config = dict(
    norm='layernorm',
    norm_place='pre',
    rope_base=7960.0,
    init_std_o=0.049,
    dataset='wikipedia_en',
)
MLP neurons of a small language model. Each row is named by its layer, matrix (up: input weights; down: output weights) and neuron, and shows model dimensions 32-95. Each number is 128 + 24 x the weight over its row's rms, rounded and kept within 0 to 255.
A block is one neuron, or neurons of one layer that tend to fire together. After each block is what it responds to, as a language model described it from the Wikipedia text at the highest values.

L5.up494 [171 139 122 149  75 114 152 153 122 137 135 174  82 152 148 127  92  71 141 127 164 110 145 126 139 100 160 123 129 101  81 124 122 120 123 126 148 127  91  94  98 110 157 130 192 111 135 137 154 173 126 138 160 148  67 106 128 126 114 143 120 115 141 123]
L5.down494 [140 105 114 134 135 153 161 145 157  92 144 137 166 152 116  99 150 128 128 135 154 143 100 152 128 131 128 147 103  80 127 150 144 159 106 108 132 167 165 148 124 102 110 118 138  92 118  97 120 125 108 123 127 179 165 127 109 109 122 155 135 153 154 101]
Ambiguous word-start fragments

L2.up251 [158  82 125 152 102 127  94 139 115 133 179 144 103 148 147 128 118 126 114 135 127 119 159 132 112  83 131 155 134 135  97 141 159 109 152 126  87  96 125 110 123 124 127 115 111 158  90 123 128 120 118 111 133 145 113 133 117  84 119  89 147 153 105 148]
L2.down251 [139  98 158 113 120 129  80 105 145 107 169 114 131 141 141 115 110 143 126 112  65 170 158 136 143 145  84 135 154 132 110 124 120 138 120 103 134 113  71 158 129 139 130 117 137 173 130  96  92 126 154 113 133 106 118 162 182 182 196 125 137 154 109 109]
L2.up347 [135 148 142 148 141  98 142 122 115  92 171 124 120 151 112 122 149 119 133 111 118 124 116  74 146 125 128  97 108 133 155 130 153 131 114 119  84 159 114 159  87 141 125 102 106 124 169 120 130 157 118 162 135 112 106 101 120 165 160 124 173 124  98 132]
L2.down347 [129 149 149 134 140 128  95 172 131 119 124 130 103 127  92 148 113 109 167 152  59 163 152  98 159 130 125 119 148  90  88  94 143 128 141  79 102 164 105 162 131 101 122 119 113 111 132  91 121  99 160 124 134 101 113 110 160 127 133 159 116 151 144 138]
L2.up381 [142 121 120 111 111 112 123 120 137 115 180 125 113 165 126 140 155 148 102  87 124 149 162 125 127  77 162 135 161 112 112 156 166 123 167 112 138 119  90 123 127 192 126 164  82 153 126 109 145 114 115 143  98 123 139 145 121 135 118  82 154 122 154  94]
L2.down381 [153  91 132 121 160 121 105 139 144 112 138 117 126 103 137 102 168 156 101 101 108 191 130  89 122 105 153 135 164 103 153 123 117  97 147 109 136 111  88 148  93 145 133 125 102 196 143 136 149 113  80 114 130 100 126 171 146 125 149 102 183 159 133 147]
L2.up754 [133 152 119  79 135  99 126 106 137 125 159 129  86 126 151 103 114  97 133 155 119 148 110 129 134 114 156 161 161 159 188 120 158  92 151 114 127 126 117 131  98 125 151 137  88 117  88 107 140 122 157  91 122 107 146 111 140 158 107  96 109 112  74 128]
L2.down754 [174 120 140 116 114 118 135 103 137  89 115 155 116 131 145 122 148 139 112 146 155 152 122 144  98 125 142 116 151 121 139 163  87 153 126 156 160 110 130 128  94 142 153 104 101 136 131 116 165 117 145 123 116 121 109 103 141 146 134 142 108 109 125 110]
Letter i mid-word

L3.up79 [104 140 103 130 136 139 134 134 146 125 129 123 104 122 115 116 117  78 139  75 131  89 138 141 120 138  95 106 151 106 152 140 143 105 138  82 125 120 117 105 111 117  89 136 123  86 116 133 134  96 135 108 144 185 162 146 121  98 148 123 149  99 120 132]
L3.down79 [128 157 108 161 110 140 140 152 123 160  90 114 130 151 129  93 111 100 168 119 138 113 184 138 116 112 126  98 126 156 109 166 133 131 150 110 146  93 131 115 123 106 124 166 140 101  95 128 126 107 162 125 119 157 140 167  97  90 144 191 119 123 164 116]
L3.up144 [114 135  82 133 135 122 140 123 145 113 119 132 132 137 143 142 116 129 141 118 141 116 172 179 136 159 120 125 146 120 160 121 117 133 120 135 142 137  96 118 129 150 176 142 141 101  82  74 126 157 145 133 144 113 146 108 110 158 108 121  94  49 127 143]
L3.down144 [134 134 173 127 114 161 147 141 115 141 129 118 142 166 138 101 118 126 109  95 108 110 166 115 178  82  98 122 108 143  99  95 115 112 148 127 143 124 126  96 137 129 111 149 175 120 125  87 129 148 119 153  53 126  99 134 139  95 155 146 114 159 142 122]
L3.up462 [161 107  81 152  94 125 146 142 136 149 131 145 112  98 103 111 121  97 148 105 194  93 186 159 155 134  81 127 176 127 129 132 131 113 150 108 117 122 118  98 132 125 154 112 161 147 114 114 125 155  81 141 142 136 140  95 151 160 133 158 116 147 145 141]
L3.down462 [143 140 113 167 159 143 117 118 108 101 102 127 119 118 176 166  98 162 121 133 116 148  99 126  95 114 150 125 115 134 129 128 124  95 136 142 120 177 124 112 107 143 121 117 142 115 134 163 120 134 125 135 115 110 123 103 120 148 123 170 115 131 104 140]
L3.up724 [137 113  93 146 151  97 108 169 140 112 103 147 172  83 143 114 127 123 127 159 117 105 161 118 134 148 102 132 182  91 184 120 118 133 157 122 131 109 115  92 114 132 146 106 187  97 122 139 122 117 105  66 172 125 153 121  95 146 134  95 128 140 116 144]
L3.down724 [161 177 130 157 148 137 152 126 152 152 150 139 156 137 134 189 131  88  95 136  81 157 168 117 137 132 114 139 101 115 128 113 169  63 119 165 142 168 145 113 153 133 128 107 122  82 130 114 123 160 118 116  76 104 125 138 160  95 114 129 129 119 129 133]
Word-initial word fragments

L5.up495 [203  99 143 156  94 100 164 119 146 103 137 173 142 155 107 140  76  95 147 125  93  79 121  87 148 106 179 133 163 101 104 153 152 110 147 115 129 108  98  78 120 110 135 136 146 114 117 130 132 136 139 114 135 140 109 138 150 123 126 101 138 133 104 125]
L5.down495 [143 151 154 121 136 125 117 120 168  88 147  92 141 136 121  76 101 113 123 101 121 135 142 170 104 121 138 129 154 125 151 128 144 109 111 127  96 148 101 136 109 129  63 129 101 134 123 175 122 140  94 126 124 131 120 119 123  83 137 167 158 127  94 117]
Mid-word subword fragments

L3.up100 [125 127 103 115 128  94 147 110 148  92 143 131 124  98 115  81  91 122 147 139 167 121  89  69 137 141 109 117 107 117 141 105 141 137 145 128 171 107 113 110 133 134 125  73 121 112  72 140  99 139 112 138 168 123 122 119 135 128 164 125 103 117  76 152]
L3.down100 [113  94 118 147 131 158 168 155 142 141 129 167 114 147  85  99 106 106 131 117 158 147 154 116  86 128 108  95 145 114  86 123 141 121 153 138 139 162 132 139 101 127  89  88 114 127  96 136 111 134 111 117 138 118 141 124 122 126 137  97 114 148 145 112]
L3.up192 [120  99 137 102 110  98 113 120 111 160 192 144 110 120 100 118 139  95 122 145 134 105 124 143 137 110 126 130 171 128 123  97 172 176 151  88 125 145 106 101 151 175 163 117 128 126  97 160 125  93 122 136 138 122 109 131 111 110 148  94  75 110 138 183]
L3.down192 [100 122 162  94 105 123 110 146 126 141 121 152 137 140 106 143 123 114  75 114 147 130 107 113 128 101 128  96 160 121 109  93 157 136 115 123 113 157 172 116 158 127 133  96 109  82 121 145  98 110 149 120  77 142 130 146 161 109 156 115 139 117 122 133]
L3.up242 [138 151 117 114 116 113  97 152 156 130 123 106 147  88 104 122 103 109 142 183 109 115 118 118 126 158 149 159 121 112 121 117 154 154 123  85 135 161 120 112 173 141 126 137 136 112 100 135 101 117 150  83 118 124 144 152 135  92 160 120 129 122  73 147]
L3.down242 [106 106 151 146 115  92 108 122 163 139  75 118 152 142 117 152 129 130 136 146 127 141 105  79 145 143 139  95 153 127 118  54 116  98 103 140 112 190 158 131 127  85 142  63 129 121 149 150  93 122 139 123 135 119 132 128 169 140 155 121 130 131 126 104]
L3.up572 [125 110 149 125 128 126 103 120 131  88 141 108  86 111 123 120  89 135 133 108  76 132 155  93 103 119 175 116 117 118 111 126 119 144 135  81 100  74 104 129 130 167 106 137  92 105 123 141 136 114 106 111 183 131 107 156 126 103 160 130 107 134 116 128]
L3.down572 [133 114 176 136 145 175 102  84 122 119 186 142 181 124 159 147 161 138  59 136 131 117 120 163 117 119 117 104 142 141 131 137 117 119 113 158 111 103  83 115 117 121 118 143 144 123 145 163  97 143 123 139 115  92 104 149 126 100 134 151 126 177 139 100]
Indefinite article "a"

L5.up274 [128 146 143 114 105 105  99 140 158 126 157 162 113 135 107  82 118  96 114 126 111 129  89 106 125 105 186 116 195  80 109 146 158 121  81  98 145 136 140 128 118 182 132 116 139 110 114 128 104 157 119 137 138 116 127 142 122 127 150 102 107 110 103 148]
L5.down274 [ 78 115 153 129 134 120 125 129 151 114 152 135 107 113 107 133 131 103  91  80 109 118  72 149 112 152 146  88 149  76 114  86 130 151 114 142 100 147 112 149 152 136 131 138 103 128 139 115  81 142 122 142 123 148 137 157 132 118 142  90 159 152 150 129]
Word-initial "a" token

L3.up93 [141 141 124 116  64 132 150 129 107 133 131 164  89 118 131 148 125 108 131 140 110 145 145  72 135 125 162 147 167 151 171 130 143 123 113  92 169 129  96 177 150 150 118 121 169 160 104  89 181  93 123  85 137  88 140 141 104 163 122 124  78 153 112 114]
L3.down93 [133 117 113 128 159 155 145 108 106  94  99 103 127 100 155 106 164 134 126 138  98 153 131 143  99 114 142 150 146 116 105 125 146 132 177  83 118 108  69 119 150 116 164 163 145 130 143 116 172 134 145 117  89  84 111 129 122 129 107 145 133 154  87  98]
L3.up145 [101 146 111 116 115 104  98 142 140 125 140 153  95 170 127  82 133 138 112 102 123 139 135  97 153 106 104 100 155 155 111 147 133 101 129  69 120  89 115 142 104 112 140 160  88 150 132  64 143 159 112 111 126  73 166 131 118 153 132 110 134 148  77 160]
L3.down145 [142 105 122 167 148 115  72  92 104  87 154 113 114 144 122 111 149 130 115 105 107 172 113 105  96 100 142 183 116 141 101 120 148 125 174 106 149 145  74 150 112 150 130  99 111 139 127 113 101 121 126  74 150 105 108 154 150 136 140 112 129 138 108 133]
L3.up278 [151 124 149 133 129 135 109 126 140 158 169 132 143 151 124 136 143 117 157 158 117 152 155 106 111 105 121 120 131 185 128 148 118 142 155 147 133 119 114 129 146 108 143 102 116 137 127 129 133 163 114  94 142 108 149 162 139  84 108 148 138 124 101 120]
L3.down278 [146 127 131 100 192 137  82 111 142 102 142 169 159 115 128 101 154 148 137 137 115 130 136 112  93 149 130 153 140 121 106  69 170  80 150 131 138 132 122 132 111 109 117 109 139 136 118 113 142 122 102 123 151 112 128 151 152 141 128  83 141 142 133 135]
L3.up730 [152 105 114 112 144 132 134 129 108 136 159 117 137 112 121 154 135 142 128 106 126 133 127  99 143  94 171 116 161  99 118 128 120 163 151  76 130 141 100 161 118 137 146 121 129 158 114 149 168 128  88 129 115 106 180 104 101 151 139 121 156 134 125 122]
L3.down730 [130 159 186 115 138 130 145 130 122 112 111 113 130 157 115 127 130 105 136  96 123 125 174 155  88  98 132 132 123 116 132 133 134 161 185 167 111 131 106  91 124 154 102 126 134 178 165 104 122 140  88 111  91 107 158 169 113 139  95 155 142 111 168 106]
Word-internal letter i

L2.up38 [129  98 143 115 121  88 108  98  99 162 115 139 154  65 120  95 110 101 126 150 144  73 124 128 116 137 156  97 153 121 131  97 122 135 106 130 132  73 101 154 125 176 168 132 123  83  83 112 129 137  81  99 123 102  88 123 134 135 149 118 120 110 130 165]
L2.down38 [101 140 118 137 118 103 134 159 102 126 116 156 148 112 144  98 120  78 125 142 136 106 179 100 116 112  95 105 140 127 142 120  94 119 107 128 135 140 132 122 112 127 110  98 117  49 130 137  89 119 113 123 116 109 145 145 202 121 170 136 121 136 107 125]
L2.up75 [112 117 173 142 113  97 105 122 113 129 174 158  96  93 135 117 122 131 104 105 149 127 152 188 125 149 115 140 152 133 121 106 124 134 140 142 123 108 139 124 134 135 117  91 135 118 112 115 137 121 110  83 174  99 142 141 124  90 121 124  73 139 126 144]
L2.down75 [141 114 110 153 133 114 137 142 106 129 118 150 139 138 153  99 144 103 140 136 121 178 147 109  85 170 117 106 110 117 132 135 122 128 125 126 117 119 127 110  98 150 121 120 123 116 100  82  82 111 122 152 147 132 136 150 138 126 153 122 103 171 146 150]
L2.up120 [123 121  85  58  88 105 136 132 123 140 177 154 144 101 147  91  93 125 102 133 152  71 132 123 121 131 117  95 192 113 152 108 170 120 100  89 101 132 138 110 117 108 121 163 147 146 106 125 119  70 145 113 182 146 151 130 124 111 125  88 124 140 102 139]
L2.down120 [105 153 127  90  64  88 144 130  99 109  91 115 130 155 131 120  92 140 157  47 128 145 143 164 119 101 166 118 132 109  84  97 120 112 144 128 114  95 117 139 119 150 114 175 132  83 154 163  72  89 131  91 134 137 123 144 167  96 189 136 153 129 142 124]
L2.up434 [119 125 120 115 145 105 134 132 103 109  90 142  95  76 118  85 139 115 133 108 157  92 139 140 174 123 139 117 217 116  96  87 119 151 121  71 119  90  80 130 149 152 128 124 137 117 117 114 133 115  88 145 154  89 112 124 118 143 178 140 127 120 102 128]
L2.down434 [126  98 157 137 117 146 123 134 106 114 119 124 128 145 149 116 156 148 121 112 177 153 143 136 126 152 136  93 134 107 133 104 106  99 151 124 106 136  87 105  79 144 162 173 160 131 112 113  99 108 108 125 114  87 103 152 164 102 188 152 117 159 110 151]
Token " a" after verbs

L2.up151 [158 128 155 149 118 130 129 128 188  94 148 122 118 145 116 112 128 181 152 140  89 112 165 113 119 122 125  91 139 145 104 112  78 135 116 104 115 130 160 153 109 139  98 148 169 116  85 125 159 165  99 134 161 126 139  93 121 136 155  88 154  93 119 156]
L2.down151 [129 181 138 116 152 156 122 105 171 130  92 143 156 108 141 133 137 117 104 130 101 101 157 176 139 111 101  97 115 172 121 135  84 135 153 117 138 136 147 125 123 119 108 151 159 100  73 130 119 141 104 160 164 124 161 152 124 139 144  84 138 126 131 132]
L2.up196 [155 116 102 133 132 113 195 123 159  93 105 137 100 121 140  92 103 109 157 108 136 127 145 133 140 108 164 124 121 138 156 129 151 141 130 131  86 141  97 131  78 130 112 173 159 102  86  98 118 128 104 125 152 151 153 115  96 140 159 136 138 120 124 136]
L2.down196 [148 121 101 143 125 176 128 121 140 136 107 103 124  86 188 140 138 130 133  75 127  98 129 138 124 110 149 138 135 123 103 150 112 135 146 112 100 112 137  93 108 111 122 183 148 131 113 127 138 100 123 120 139 151 101 132  93 137 126 142  91 124 110 106]
L2.up451 [150 147  84 167 150 118 121 115 131 149 163 133 143 146 140 131 121 125 128 108 148 117 136 103 106 130 108 156 130 168 164 133 158 113 107 101 126 121 118  99 143 182 142 120 105 123  89 140 136 123 112 101 153 140 118 125 139 101 160 142 109 148 138 180]
L2.down451 [132 111 114 160 150 152 143 141 150 109 129  97 134 138 159 136 142  84 130 112 130 112 163 139 119  88 108 116 140 166 131 155 126 135  93 113 107 101 145 129 123 170 107 138 109 121  81 163 109 182 166 139 126  87 139 124 171 110 152  99 122 139 112 118]
L2.up489 [149 137 134 130 130 120 162  99 154 139 125 109 159 142 166 141 108 131 147  83  91  94 134 116 122 108  98 116 147 118 142 126  99 161 133 105 141  97 129 123 104 142 134 147 160 102  64 165 155 158 104 143 168 135 129 132 111 107 177  99  91 113 133 161]
L2.down489 [133 138 130 112 178 188 129 155 168 130 100 151 159 121 126 128 124 122 123 128 105 136 169 176 114  62 151 153 125 109  95 144  93 150 130 139 139 141 136 108 112 129 112 132 156  99  92 134 144 147  99 102 181 119 134 136 119 117 138 128 135 110 115 117]
Latin-prefix word starts